Weights of a small GPT-style language model, trained from scratch on English Wikipedia.
Size: 9 layers, width 224, 4 heads of 64 (1 for keys and values), MLP 896 SwiGLU, vocabulary 2505, 7.86M parameters.
Training: a variant of Adam for these matrices, 131M tokens.
MLP neurons of a small language model. Each row is named by its layer, matrix (gate and up: input weights; down: output weights) and neuron, and shows model dimensions 80-207. Each number is 128 + 32 x the weight over its row's rms, rounded and kept within 0 to 255. Numbers have three digits each. A neuron's up and down rows have the sign that makes its largest values positive.
After each neuron's rows, "fires on" lists the tokens most often at its 100 highest values on Wikipedia text that the model never trained on. A number after a token or word is its count.

L4.gate632:093126132073135123172083089131101153163136127098147128143098111149135109070153174139085184154158113162102123135150136101098116175104109155117114151113099128182205122175128143112124096088145161140126072094109160183108158130098171126068121110154093146081173149141129080077186120120146161136186079120137102146203156106114117130160095087133156166101043193052142125133121112095147172125118
L4.up632:137119127130164106178161107157140136183169147161133133089105093089140064072162093153044161189140109113136160190089025059139105144091127109145124108157119095123111113161156077178129116125141116153131168118147099095169169111109105143092091154126120117148154161148111104092234156104117100151146161126144063147116104130097128116162102108152203141172151176162162120115189199128159132175139
L4.down632:130172096113132084158153178120152077183184147127139131083152073117173118115157114136113108126114118120155111067086141203137120095136106127120112100135117105180118128109130122085075098137053190143104053077144128144110148088104082133131161129133183106164100153105157126128152106114155095137172095127121175149144119140148121112162164098151134143074158090152143158100177110100114127078130
fires on: " |" 21, "\"," 12, " from" 12, " –" 11, "ran" 11

L6.gate765:107099109132177125166126106088117185133131126112134176096172130134126185105113107131111182161130123158157161128171143114141113045140181104195227080123092134123127144097191138110099095136174127124146133142146209106132122095112151074174131089202181121100098125161110174136152144129099090099141132137134173159072105164103140099139121057118125157116189081091096114094154138182186092124138
L6.up765:172062157118133114180119106139087151135144137115161176119133156161224145104158166109116119202140109116185152119119155149115089104138112082109175118153058195115080114114121103136126112133119112112088090148143157116082156166147203137140187135169194108081108092143135097113105089146106060104155125140117177120175091128146171047149134150143109176135118183087149106148154124188134088105111
L6.down765:168084142130087147087136134124084116135194112120156130108182145124107153110115068147190153184161083093101117107121117125136129159131114083146126068098092148136136147109100127101117160105127083073139135160063198050136076095166092153148078132181058078082108150106130125095120160078120058146106138139093119141143161100153131124083122146085197146074105114116168133112085165129151145168087
fires on: " /" 23, "gr" 11, " |" 11, "D" 7, "d" 7, "sc" 6

L6.gate234:070135151134112135146179092172114179140075121095062103115085158082136105077119149078080156120190170111138125095159090123143089152152081106133151098137145135132139124148054139165075134158099140109160101121118105156098185205097191150088096123117103153133150184169098127114099170114126142096136149138172109084162081179116152118164053130144174106112161166140114055134132095123163104113121
L6.up234:131088133133119103082126165091126116177122123139041108113123145111093188094112132109136174173167113149041091105139127112130124130122104124131168146084162185107115059212088158125079100122144141145159142157106112055171138151137142184145117178096205131162050123096153151175073132078126086100127164167170091133085109161130147132095124113188167098118090071120104132076144120122146178114090
L6.down234:109174184134112109132077098092125172135152179137157142122160108113145131125123033117095120141127107106155105092144108121156088155178103128132080131113115144127133022137099096150175147131109146131130077178118138109099112072099108166131073122139169113152115178125158076117077170140119146122122108160121117105126067137140154119166142101164125105064120113132133137134135133138134106152105
fires on: "," 34, "\"" 17, "ran" 12, "\n" 6, "\"," 6, "us" 5

L4.gate783:035103164114113105137142112136111144139101160157162171106155165147150112160163127093100149137157130121126129113124134153090060200095121077122107134113179132128109127133103141100130112104129117122080189134085151153145113158189171128052159110126151140149121117135122121070125184074124072128154098083182163115155126085093055145124112115132163170119148107112149183127108138166139124123134
L4.up783:100145145146090137141136099116146121160122142124169198156156161097129087169165108109110118164133092096114031100097159087100095149128194081086147159118162131102115116182157137130161082077136124111073168128096175125174164110152153151082111121176119111173084076095115090097120186101152097108168123107132178110146133134101120140137125058148101186085127098132142131052153142162111134131131
L4.down783:151124113121140122083124101112142122128091082103172138132154179099111104128125157129130114093148110103092057112098087069144106083132176075130174157140123149096147074176124115140118148103132127119091142116130148096120159156098117141128132161195115080210089133098090134164127172154127114151168152138110146104144099148140147128128150056161112157134140091107139098091154099133101142138208
fires on: " College" 19, " Award" 15, " became" 10, " Be" 10, " August" 8

L4.gate867:134123151163093155118172133119066148118074124086129143117081148098112073136068116134193193115120129119148143136112103173128129175134124108143130131138165163125180093126123192132105157109133082130128115126138169150065151236097130121138100052129181144150161102177113095075182112137152181102152147146123153133121089053096122141101144085159124115172118189136105151171118166147130135134130
L4.up867:160120178151143166161097141134122071113113114119083119142078155115195134155137109156091115157127076100113117131172143101166091107124151101157100103179055062121178158147122203085145074187110125157154146083188150081208143073141185135165121104089171071082134123082153107174138112087155137091124146136094098116172156147169068106097122093109159074102135089189159156128114131161078075119132
L4.down867:175070180117134112154137126097190119097124098096139117098110129154189091115140128085130161166123097137140093067140112125108148137074148138163186148118090063139124167092115135080124152114124158165132111080138134103121120146144212158163127174105133108156155109108141150201126094142115128192075130061117046136161125073141089123093146163137144125127162110157095124129118116127111072148059
fires on: "ics" 27, "ings" 15, "ents" 13, "===" 13, "ails" 6

L4.gate447:079139145169098133114166087137162169143088122167134138170212102117096121163126040130124138182150079133102135100124113113078110164073178153044146122146092088146130138149161108193147060083176110086133120135110137129126062085064120183109146129141120178110113124117095142148079195129134141119158062130155132122159143109113091090181133054104155158161192125183119145111092174120128155128105
L4.up447:077132081102195131053165116073110162091136126144072126111175112097094169133147102163088117154122131173190193115119122143134135106129127135129146138116086142114134105158145075126121147131135132117130143162081124196124115108199145126077137140092103145134090137170096142131058119140113137100145158140119124194110141167142161168170113087128165120077136096139153140109108141096225154160182
L4.down447:181102111104132072213111183169129078101111106191162082095169139151114188157174135139114134103168171103177122145147102100125086159164160133164144111097126134143137099177103168119139073150058158104161087132085145186078142130147193086137076136168154132065127140106138102187117101102164160115092149160141106162128126135078098128133137130091132142136059196111070143185097087133163088120109
fires on: "s" 18, "ography" 13, "als" 7, "ations" 7, "7" 6, "G" 6

L6.gate829:115159151183182172121190123144164164119151127109103159120129126131150158071127149137108119118122079044128102057162127189123198088140173100134100115063197147100111137147101125145131182111109138130114141159146105067107077133102127123158135122132097096151098120111126140165106156109109161100150148199153127099093176111073075166160154092136230132155117137111142115131126142166147159082154
L6.up829:120126174139141192104127091072130124145096154174103114135134142035164116105145142141132179120081147090170101101130089125123109163107152138082094129103115102082117118132082188134100150140106108147183106130108126173071131117075133134126143092179149109139146066121093094172070159096143135166116145110115183044062125106086139096168144136095173157127076140150081131111117153166127165124159
L6.down829:083151094070129076149133057145081101163166091141136165095159124170164148064151072084088149099127143113122119116133129093159111098121151149166126123078143119103113157098144077111129119169124163160131163095115135158102121072062073166076182140094120174145144145159111167123061165100142098119095081196158087112144118109106176175154117139103106127083106130087123136171096107145148117132143
fires on: "ail" 12, "as" 10, " (" 9, "ly" 8, " mi" 6, "ad" 6

L4.gate56:071132107149136132101099130104143141145170156146149095052174162198189139068149123120123144123128133170103121197126173149088109152151127126166132148094150156170142125171085132089174113192135127081155112149089133130134137113117151146138144063145113191127122154140102090117104148165174211095141118160152107141203121143122179121172094126134138098147104179088189111148096139162103169085138
L4.up56:126127145114153126138164145136082158088135147106155134119086113091141162171136073111138099160163151108183129174107210089142117111122105077153052066157123092131149117113092042128147083175105138125112144089152151131062085106115136147143154097128099107070161102130147100122117085127187099133167131092114144160143136190136114175140144164139144107179106136088134030118091095146087154135184
L4.down56:102146147166151158178136180097097152128101104150114107185153065145086144093157120091137073106115112175167120102107149131186159136151085110105059092181177075103094116138134115155110094097167131129127143122187110086133127119117043129098069125178141098094131101187102115148164107160112136169144160078177117111091130097052099146133130137187114130124113066082116151173134134103169114089145
fires on: " as" 60, "-" 19, "L" 6, "As" 4, " L" 4

L4.gate406:061111124153132089116122161127085131155097117166143145151160127058112139168132145141068211145135144058128115131124154155085171130145141115123153123107116151119111128094125120071107103154200119127122137154099133113103153108132131116184146139145163094105080184158079158132146116099166105122103113100109187146115090210105117115034139068110121124106087110168129075125165137170115107086145
L4.up406:121062179182121104077163165112131163145107146132123158142162077162160110169143118141138154091106107141111113103164109114123080248134119084062134107102138085128124100142074103108130140140121134130111112087122166188176145129109156111214131118089139088140134156134122118072048107177192172143141112081219113142154132150112122132115153109169131172117132152179144136104106185149077097106123
L4.down406:124119104122148132126141110100104160076121140122033103109131129128096153060115098160178101107081083134091150125129055167126164132130108107098157118169115112125130103149131127125140157190147150138186105170169157139132143111116130147080121130089123134147181206150120145114129076146126112113190107093105098154106198122092131113124135082165125173151167111092107144099170151122166097141109
fires on: "," 22, "–" 19, " |" 14, " and" 9, "/" 6

L4.gate728:120142133156175133148120163126181184160077121096161132118164116084152142074158110080149152155158099073115088159125089151081154103191118109131094109036159146101141122155136118152198116159145162120127122132128144081125066085156115137108097141141131109138118171159114133071087099074142113123142125130122110118115074094082142069108108131124130114116146130177146166089176070122140117090181
L4.up728:081072034110087087119156208140126163103219162126090095147119169102147073120174113102124150079115104183122193095126144155178115146108139150088118083166153142143163170158080099151137096101105158133154150079087115163163124114103165140181124117115113147160190118141089143097132137105116144139172122131101145097156151163090108122134108171131158147119143160126084112110081123156165124099140
L4.down728:111192161122119144064137117139134124116115156130144100149110106119102091124111133117120113178152099158129110116171142125136159138087203092112084115139113048084095106164154055141116107174157065119115134146192107102128109145110255118150124110115084131136085164136152114156133130117136137132152156122143038196125064115082133115126180114128112120116152108130142119135160107142128094146081
fires on: "," 45, "ian" 19, " and" 17

L4.gate331:081101218115081116133119124126117119112199111127224145156152121107157151130179068161120182046178142104106140204130145112118117060108106080160126064098122187088106136073158145181141096128133088096150071143104120161109161147169149173144093140089112082193106168145085106148145147120114113132163103110154101143119099090101155120120121166175106092159144125143173122108122143103086062134105
L4.up331:073153126102113150070085098116148122116091225177156122104144096054133171185134177125094109140134110120095123134136117094183099154100113162153172177164134215126155149099154176149173118137088093086143091108105118161093176102145137183127110132182103095111095110119108131135121138157129097207144158100107149071164100137151190131177125153104166130135128138092167190188099126076164085157078
L4.down331:110137087103134107098158125188149155168096085149124210163161120100111129170181118107148148156178078084085146111139115146131179188144172126172065189158144140118100106069144128120162094100084129094091123108132162152080142066141130101121114091159169130101058139146121104132104060109084075140133109157105115130177153124097209134136138175201147124110143090139125185121150149111122132122113
fires on: "\n" 17, " h" 12, " cons" 10, "," 9, " As" 8, " Lab" 5

L6.gate665:084132105147152115148241129126120128136119165123164108136078151134111118104088125177154141099162158100143132093122140073172115138117153100207098105151153141131104159181116159149082090152074105131149121141193127106148117143150110081169149161133209187134121121115114109138148166144102108100115095096110157115116084128147110107120104181124108066114064130113026080149149170113137122138202
L6.up665:165136127226098118134162159114133068125166121164059180187138151140088133112079156114110171162182128152112114111101153098156136111159132161119130145141133119197120160154127144111166184138158081097153076119167155153139153074117180150087104120177110156105136098096166123142187127162122095116043124123088121089111131151175144191131160127097183049126110067090106164111116100109138138113153
L6.down665:126129129071157108132162097140123179111120101152162114114175141078154113212137086136159106101088076102147118171119212129099149138122145124136162117097097160136166157121129150119105085153089127122147156136123188168114107133158133107120186082149132107182088136176094141144108211134132169192102129137152113108125148168151120099161148191112132113123160102132067186100164181118137180112100
fires on: "n" 18, " of" 10, "g" 9, "at" 9, "x" 7

L6.gate277:147090111077155118136117108168118120089143136047096174127148147082124180130129188137159126161121127142174130085099124123169079084132147146110119109153112158165152093116174085148131125078109125168129137045094125174133118192124142123104191147137176163087132162125158160135108143145177091105118182128111141093121113112156207151180061170100094076094107204070098121122152124116179100080159
L6.up277:136115092108125109160151121129106146062166094065134205160118119152169102091109137132171157157106158111140120119184061120168102126108154148176089081113143156156090110127087108132136103083139123170171161125123146148126129150124109036152038101124209138103141151127190115111093142158140095107180165155142132190157152085173107131109139166124195135079125158068112100157114115107156121039178
L6.down277:091116095139127108115103162158164085144181147151120149101141161127129128106133092064047087113156147115148138103093113066151163056146104121076130156152143158175140156139166089090113144078134150111127096124102162141113127106121209177094201118116138089141133108165076122124151075117101089154077127112129172095122112158126114149139139126137105149155153173086102131149083120114127108153107
fires on: "en" 41, " by" 21, "y" 11, " of" 4

L6.gate419:156138095114076126130149137138102116133135124121146137154110160069175162165120102099100140165089162111106153080090092160175103150206149171119129135164145159133156173142165140127220134101084144181115106093150112091139132112137088194099142221163148151066114079145120103140145119121081109143136051085181138150155130122142103131099154106135088149205189200154164112187140116121052161132146
L6.up419:168170119154169179082168144090116138090104103167051113139096076091127139161133088156129102127085114152100157085148092079131099122173177174082139137122090071116110150127103159112119129174079096230141123159143104132103121144105110132117149138153199164110086118202131139177137134142133155119142116110132134117133155172162023136059117122115129150163131104148089094111150139154082140189154
L6.down419:178132201148077163071098097166143128108116097123188093160144062176055136122126117162128143174082095151144079099166113095165176140153054146116120132096128051143081102109135110118169119176192095094144136191137175113160109096131160133151106105140080112133119112123080186109149114131148130126172172164077144061120101118036141109166136157109139123125061101136159068169136127140094146129184
fires on: "." 28, "un" 17, "ac" 7, "ved" 4

L6.gate853:095114169133153139161145190153059142197178107124135112091106076140099083124171141163153093161142141164129184124091140137104143152120137139087131134135142053114219080161072103136096119149106074131150124098117189148166178132149136133111104120095160145162127151172120128117114103133131141076086154111149140184187108090106127172109161075120150163139131110144096162156082186125178153125104
L6.up853:141163052161176182078099123105127080135149095130150126141102185135117121119095147142150186139115124111143108139124136135108136136193069138132194112117104106151149110131098172092098179136078109144162141102148126142130107174162177192120141116136159101170128146115138171077141105119151112100154213108065104113121136111185136154157132134124168117115145129111117148118085116086176070097124
L6.down853:167094091135127113059083138146207113176140191126095118128110114183135143207177152145182109133129136119133108136092073083099060161087104166137136125115165103132093148163186135101084122174080115146127141113166159118176102115124120130193154122096127141125077078156145141138145144140150143125056089164172169189109135169062125130116166073128170093081120115139146120119140108170090147169136
fires on: "ents" 20, "ers" 12, "ings" 10, "orm" 8, " of" 5

L6.gate94:124116147122148147175169077098095134123104160131136163137078120067114071139098093166169149120072126135145083111115174113112135163135094107160075141136145195116126137116080139109118170132141099167135173144126203131135120168122119159169120104100157157122152128133163140085092140166129172078100104161136076082174107125082132105082102130128151122157107138202069169146149170170098145088081
L6.up94:103144113120145187098108098103125162121140169145138155101102125142163131114135183148117033145131105115094084213150180153182139118096112147054168132227177127101112143133132159071134148179116136093145131116172162136143151128122195143115113118121138152092136117152107147109083105166135184139104076119118083134164110128108162115153057110149107158130055113138140194161111126149072133119114
L6.down94:128153132154169150145083133137059081100163116129197105100152121134093075086154139125133108132103086129119137131114117142094155086159140197135124085143122152117095154078156192123091149154153148142125144136162112059131184116146149177124126121127137119140140174131155124101139156166107174116114136113131116098135116156114120112115120112069143126166136124188130135140103086136089163071061
fires on: " I" 31, " L" 15, " they" 11, "I" 10, " we" 9

L4.gate682:138090171111101115108095118139150213110137124163168130062170160165099117180105098205153082086144116125100126190147186090164141111155162159105084151110165122100097107122107114112157088198129096161162090109157116093098152128149142120112083106132155152142141145120083094137113174084136141150105052101117175123159180156114148106123127157079130097098122100117158157141171176110127142190128
L4.up682:090152086137133093172073124119093075165171140111159114102078111088119092098135142077096119125181156162121116170117117109124118137075091129144149155143099149125134160175067201096130150130091121127134140147142152133153135147112151104148118185146088086143082115156141127108171161180116132187126109135075133119158201150168187138113139181095101123147085135102163119187160121102198174130103
L4.down682:110117118134127111173125135130128164126116097188104081135081094093078130112136120118110174141145162144113157194093150149154051068176126136142110150138138124075124128137119171128183049178086135156093145105124149136098150140130159150104127157112105102129113106125106193137131136142094084122116116157045154169179139110045110100122176163084122116113115168119137196159112143068175159077119
fires on: "," 37, "\n" 13, "fter" 6, "4" 6, " After" 5, " gr" 4

L6.gate820:140143166096125171161109148114124136101103158156136146119087216122153131070102113115139106084052094109179128128169117150095139187142157121174090195094185167098115124060112124145111120068170142116112090142128174147084114136129179153065121096091080120137141178109140137121160114148088153091094134080149174149104138144150096165122108130126180154095155143090171172118147161160037104152196
L6.up820:088156076057135135138132087127160102164066114070144117128135110145039138159101153086116138122129146136103176116158111179126140115098158096060111126120164151091156119133210114133126109128116112146142131144137136067133087108083146108084220125150099090143166109153109145108130097124140161101091097092141061130150073136071138129148122111108153093162090131075173109075126112073104130092037
L6.down820:172153119167166151125035102163087164092098161119132122141094186112139100121124175099167151076110171097134101182120112173123135121127121098098155104103117131137119149174217154130168166130187131128140130148154120126145072158135207124146096147151127114142155205145138118094116144138113151145159102126112147113106116124131083172100216140116173091172195090112105154075125176134086153152137
fires on: "'t" 11, "I" 11, " do" 11, " I" 9, "o" 8, " not" 8

L4.gate96:139081132110138117111133153126096133122176063115153137138130093079072048137074086087147109176117177074157139195116165093160125115134124123122137147128187144151129044075122152128144114158113081140114125167117147100139179162141123144122066096129154165147099095117110161112121098103140183091137131157154181182158081128136086148105111160069130198147121132092083075197231133099095138131117
L4.up96:112125129108115105128127098130118184149196143172154115161158137113123102143141125139148177114075163083100169184140089150079078158111127084127180143068158105150115101133051110133180149128129138090121086103115155074084158205034124062094209139143107136210138080150135115146126159087227125146145096117088174100081112113101174183150167128206134128162162157106113124172167134067127117125133
L4.down96:113108144183102129177122157137072108164099091168147072173122087060085150168140166140144145123145097084080114207098177159135145118183105129061133191106146123090172089152149158121140192158143141102144092132093173091138127142134054120107132080095158144116149083166140135139125163164141099159137170160145193165137112144109172120159143135112131115123155120087190083155136106073166144128171
fires on: " sp" 34, " rem" 22, " as" 21, " during" 5

L6.gate296:130045132179132168116046107143151075202108147163085091086140178125089113110195161131107086140140096135101127109100068126123097159086171089123126151136096197177147174144122086153065154100146153146145117191101118086140135163150103117113151098151111068115115128103119077068132149128094142117075161139085120168076134138141199094097162131136133128118143155129148148110128112116166128157128
L6.up296:120109129115080078161134188139123118091162146121049105099094102162151113168087134196091158137158165130115106064126128216150144095092101145133111129167094078151146111099144115120142164099114116143074156107158105133148126095149097180146152145137123163135131100126122114103124057111110052133144167133094077130176124139105107099097166095077088193114191076101141133079209167119137107139125
L6.down296:147110133094152167142122144137095166115138131123106128179095095086157165106106080095116171097116121108162196161106116158146124099205128130179107135125121105120146054157154191144150126119100198120155147121110155174144116136126183112099191095125153153146172163103147142102127081172154117177158130134068084119140154135108127124164098140110168127124078085094131186088111149139152232113157
fires on: " University" 17, "at" 9, "land" 8, " National" 8, " States" 8

L6.gate830:131135089119125150062132131106102118118082144076105087109141120114128152121090072153070122113179093136164119065120175118183126108110099083100097091142107167117112155127102111123157061166137079107128100201153099129171077183123126096103134085146154081120180074165099122084179133071080111157106057126120198130059182156155160111096161149125132150098147165183133142116057127140133090165157
L6.up830:143095083131120178060080164108145118125105122074122099142145180157104176166083091173041068142179085133139162131156160125149175166149115124104119083139156153082115148144134115141175032128119119102095124140125102132147110129086091113100150072129185109129129056175161131178131082093103176119119093095169160149139106181107159088088108102093137137113108173185177162097118142170139130128145
L6.down830:128083154163108086164091149117190116190119113122095131160128098135123160136126134126110101107134136113130119121168135120109087140197142144114138129157169074087142153141156123105156051068100104184144120147116159087090098164095029112165103105135131103136133113145094161194092146119156149124097133122186093118167076122112134126124095096132121143112140109096177128143135124111133122110121
fires on: " College" 18, "ient" 9, "J" 9, "20" 8, "r" 7, "2" 5

L6.gate138:085102192146150117093106104164110101145103153112087197061059152134091135119124106129130073151102127152129130117120137107082200043125143121137158120131166101100071082116119095143138135183135096104131161138109130109190166102153155155118149123149160131178119149095160138103134174144109123092121147109156112092133159126171183107054101110132114178155059083155118108137085116120188135118156
L6.up138:134166193188099190148137128187169082106131142157114190082093149074093139089162123130100107193078178134176165102128192102078053106110148138121135121122157105136081095119123069101132131162127181046105113096181108103212112147110153105092118112155116125158114176123159159103119158131108170074126116148170175148156112142107125126101100142122094095166120046105117117169119136135157155065184
L6.down138:156131138169113159158153140139135099129121103080077164074127103166142167108107111084128164116134129102155193155108192112117091160104135103122139151138145110091155142120161157152114122130204162066077157121133111079096122112022077100159128128107148141129119125104092114204122145164132141104094112142120102140180131102171095122138109136136096121168177133119103082160141137157141160160185
fires on: "an" 24, " by" 14, " dr" 12, " 4" 10, " Dr" 9, " at" 4

L6.gate451:150092105167140050081084108119090114081154137107105063126121091126126104126137102138156129209086180137204126130160121100099123177066117079139124110085183125147187060117130120105139101184117144176080078097128131096140144127119119154109074100137117112135104149167158131137078155167121102097119152154120152162115157067088169123167094139192145107172109067119084124202117136144143116126154
L6.up451:163158125158151152099047093072150184160149157112048129139121170174089085127151126158131073144107152167120080175065113066092164190144148133098168154152134100159182098148090113099128140116083076168117127129099123118095140089098168110144135075074130118135125130157125093076099168127103191120131103135108137143102176085136210184147109148179145139120091118126051096155110116138135090149099
L6.down451:113138103116132178121167115143157116134138208167146131129084127179088149147104120166115131097125087166080150148125172121177174083113104109098205078161183175124144155131129154011094117114150135133127136165184136122178108154152185146112092137099076161146111144100181106134097129124126084153130135127097177203171125191118097116116135132126120135154170154086114110170167113139083149151173
fires on: "," 29, " 196" 17, "ivers" 4, "v" 4, "re" 4, " dif" 4

L6.gate623:179115170148172139123136073187155112156097111112150110176145085185104154086152122173112052114100100136087093179102081118125133167107154113077153135181143124115152087156117136104152109136127148071136126094181129116121182151146160124016045132138149096114104137140119133153176120144143163190129092197111090147106149135158155132113140116153145125154123108114099162135128096112146185153106
L6.up623:125147101111103088112094134132101157135164142133084142125216102146093157152089136142106142147111135130162128102166151152075131129154145116125098193102179074137108093113125164188105132156091095087122097134124126077122119133153194078135133061120127121123161147158111142059093137134135142159139124103129194088145127142143164124134113160147109094020139123080096107153116132124203207165176
L6.down623:133100092127132142133140129101081058139094120135170160112109092150185138110120103147107112149146171149109114197087077118143115066081144116172157126136114157177144137129158114180137126104094074191118090127122128144182139142130080129130084136158147148112135178156127133130112162154155130102137098159127091117178181175178149118058124156111147120170131084138082106127170072130138120142104
fires on: " as" 31, "or" 13, "ge" 8, "er" 6, "re" 6, "," 5

L6.gate457:097124089158075052117115104157103075144189144114119148162115132089138145140098136126120101114152069156149161155049100112097172133139111122128135170157100135109128142127109101195176128087115115048168130125114105076119101152088142118152118160138102133184160122140120110107162208119151148169123144131106124101100158160138096101160171132035144114122145158157094139153159136166181102174157
L6.up457:153132149083140067201141109141121104099194133114088136117127118117119149149127191142111175154118119101147117076083176148117107121134185133137173102141086018138137084161120153142110178118179119141128096160103157141154138136146120114157064155177093105156148107126147116090210185181089133150092182141113213113137158129117175169126151079143122137129167078099049099081165132084111147116126
L6.down457:137083121078157151127092194180120174029137140155109127111178154165139150127165103091083112109116122079075121127177142113190151107161150117113176166143170099108120190111188085075063156136096169131128120090167137116149118084167130097156155080126123081097114179090162095179115149103137163102122070100153098122099101125153095122073095157189136150161078098130091084094163110105102098119118
fires on: "n" 29, "m" 20, "at" 6, "re" 4

L4.gate117:141114157151097099198120094123093115168158131080189112177135184133113118166145082104123164067151142156131167077071114072095105154165114131110157089078113112113116191097155126159085081147069108137142123100162138099136118166108085149126161136107156079129088172144092141115137184056131134099117075136097130170148113079074123136135082149143106129093107136171124129175100176172091069164112
L4.up117:081183087174152133057184182121148164082146141109119117179163138116106064157143154106127121191130155135120145132080148061140167104106145132124152143136130078119103111104079111165116145113123113116025140149173090105082055099147153098124123153125133112062165147151119156115073097083122164086102066105124123124098183094194104120101144152066169146142147058182155185161104127127109138100125
L4.down117:096080132156124078054121152097146127089142139128102128132150094084133093127147169124140117128129117115086185104075131117121112114111141120116083151172177142148164047136096105213153147107153125044100095094113107172084071068194199134124162128153122172128171145172136157091136128124081139095155129111128228096136107139151095138118196119155168157123153088056109139124152129124110101119114
fires on: " of" 21, "pl" 17, " &" 14, " Pl" 5, "–" 5

L6.gate481:113167060139059114062123099113101144114134175132128079103109132129138160094152100100156157129109141153122108149116126099113064196100078141133136110105159183081076061099172180094102176137061137170125174090160125127124052179113115132148155095124102177119109114116122133168146181143168105096140187138134103141098098131142160108098109166111146047115130151110107113125153122150129119120133
L6.up481:139097144117141155116121125138128135151140188142128138186135108058138138043098239158102058164120151100066107087131113123165097125142130100135083154134173122072062093111113135071156165088139169062090144165120113169087165122054170146161139146119159128110141140148152122138103069155131131116160110172078124163170099131165131122157151121136107132109094102140115136150167120122072099117100
L6.down481:033161139162154151197128110084123154146152119112146185116106134180115121150113123102154098165170095170149103127071075134074176094180101120106106144136103130124136108123168114131111127118166130128140091139112123183100184063127145146142054129173132070159153116143121118131124128135084152124119072133203183092087159136145139125132148122060180159129138123106146114076105167151080069136126
fires on: "n" 29, "en" 19, "y" 7, "un" 7, "th" 5

L6.gate804:091146086141086116088166118174106158116080129199139067155095137109107080077143179142121116191098130172161122157142127107174109132166127113084083072169100120066098141161180127116094150127118177046063088160132097134145155130078104069121128101164216115110145155111147134138124095106148138075131155151177131112111119190087104087154085148146154147161161121100160110143173075074173131050104
L6.up804:124147120135129081072144107116191073145096108138061131113200127143101165106085084156140125113115135171166146138146094102158158036117184125129131133086063152132120136133149079102108211205171107138160164097149080099176144075126123144129119157165128152122077100110153119128121088106141105111176101092094103092111110124167161136126122139105097129166148080157171158061147118122177126152108
L6.down804:138132126095116121154147155150155138144099108136044127174113098093172145185181079093187138125142130114113127158114125140154125133109197099147099136153110107188146114174079132094136099122145092187128144155172159149087075173134221161087140082056152159099184111109111121108151142141159176161133177131139071157151146101087115126094118111159149099160148109193091136178089178082120116162149
fires on: "." 17, "s" 17, "th" 11, " the" 5, "j" 5, "7" 4

L6.gate661:155107111180150112142129108078128129149138092105136173127068125104156149115109098180135125084169090156153153103152119129135150125153117135217122110121136134138160173085128114081121128086190140122162140146129209119108131126098152113121101159196158144115182209154158157179148142161078181123119161177173118073117100165113098112139106097159093147155157118208099159135108165110112127168152
L6.up661:117102115089114052189100089137120168160072117122134192140136119109112154072092113155187171123119144126119079192080151130111089084126114090138130134113120153154139121117174090159061148136121141116083155167116134115187115129174149101138165175156149160138144160145109124170097102126101154171147120114150117098154135170104105174107163102078110079136149149058160089115174083061111099117145
L6.down661:122109144100127155075113146116121097086154132146105127142107067135106116104124157101094133137162082108187128143068122172076156162095119071053088128085164150107091105154123142114143104082153130089141184117073122114077107093077129160158093145141121076122149117126079134156133159131075076129104147101138114183130091157100098198076123062171147139161163150113117122102160139135107119189125
fires on: " /" 25, "." 12, " Go" 10, " |" 9, "if" 5, "B" 5

L6.gate437:142138242104157091167140131071135141150128143124132152158078126136114091138109120114056148124131091161092135113097104128153060194106135124148101113104143081168137159150080111097148141091162120199028117145114167123098086198112106126154163103105118170134120156076133119123101151087164109136054106066137178117134148083159116134213093143148175119118083130119126131105110101141138111053147
L6.up437:141126143107154131103091150186106110157110154123124150089194173184050120116102118083142110100075076127178127116082189142128158174155122164146102143120150109151155119141142101174164153057116133092154087162114116150089118194108120086127119140150140081112109129152115148156140129127181193120130151174159154136093119093092130150080146149120103185165105119111117147049129058136094162148114
L6.down437:153117136112085153104088093128134077169119087139093112134137055143125197160115167116103121129137179102153170141112129167136081117146146149080145133143139128120162055143125141069194102118094176136185118092093149140132089117184147146157097169149105082122107133147113090140129160170115085085089138141165124076100138115110203164207117140160104106118090136065085158122108137157140093124177
fires on: "id" 20, "qu" 10, "ach" 8, "g" 7, "enc" 6, "and" 5

L6.gate727:097115138117123090170079172123161136174157082123184169151142161129149136064176175155210151196167143062147160140044090161139154153115149137089138105156091137133148147101112089209137151166129163112146142182174073131106090091126156157147104158146174161136068163085100102157147150113091097130152126163071207148124133097114116090141166125076145107102149116054100117157167138078112100131163
L6.up727:200064094098172116129156096124150113173215097169183147133167138078129111098167178160171168138127118058183170141164072084180161158148150170121160110127122108110116127156136092186137193113135156105140116109140111094096126065101114109193111168194159132123075134142147141141134104121180117154128171152143127103122092146126080134131170103144112161099095181132108132168110122145094126117161
L6.down727:098140154118102156124130127058111112093144142091164149120151140110144134153119102124132165133117134149199115139160071092117133215125085122121180181165127131148169116137163113102128106101136164141168124082116151138183142064143102115147091143136120138114183136134155167070129145127095183130219112122122060124094095161139131099146104134151115133140121135124156134130143122181102172164135
fires on: "S" 22, "ly" 20, " Res" 7, "ially" 5

L6.gate178:164176080098107139135127074117160105149159207184146128128126148089154166079103062095129106072080187096144061146121112091106105108157162117170150158113109170112107143136134099104122155163215115095160103162109119144096107145140140123118105147135169154171108155078128112133122116115122114162111101127120197180146174125148161135092171144127113099080176098154103100088132096093053069152118
L6.up178:109131167108109096110163126118141141132173145187121088107169115172084144069080096118100132144111157109129137184100128068119121076117111173169147105107168099140152129095136115103152149133167099081152136172142089136153167129083067200154109120162153141156100096121123089121191139120117134118110126113148117095141155108140183099090099111149130116102159113096136057127151127117157141180208
L6.down178:087115087138114180073152117119171081124109138123119129151119086125147109111130117076136111193144124150113085177165128125150114117086178078085133113088095112145135142129126121113132119117078145136129130117100069135122070125173129143126136131079155202096144157192173130130156147079160122146100098192058108152227158102096185155120116077138101119186127147120101056138097104110036158146144
fires on: "ir" 18, "20" 17, " /" 8, "r" 8, " by" 6, " Spec" 4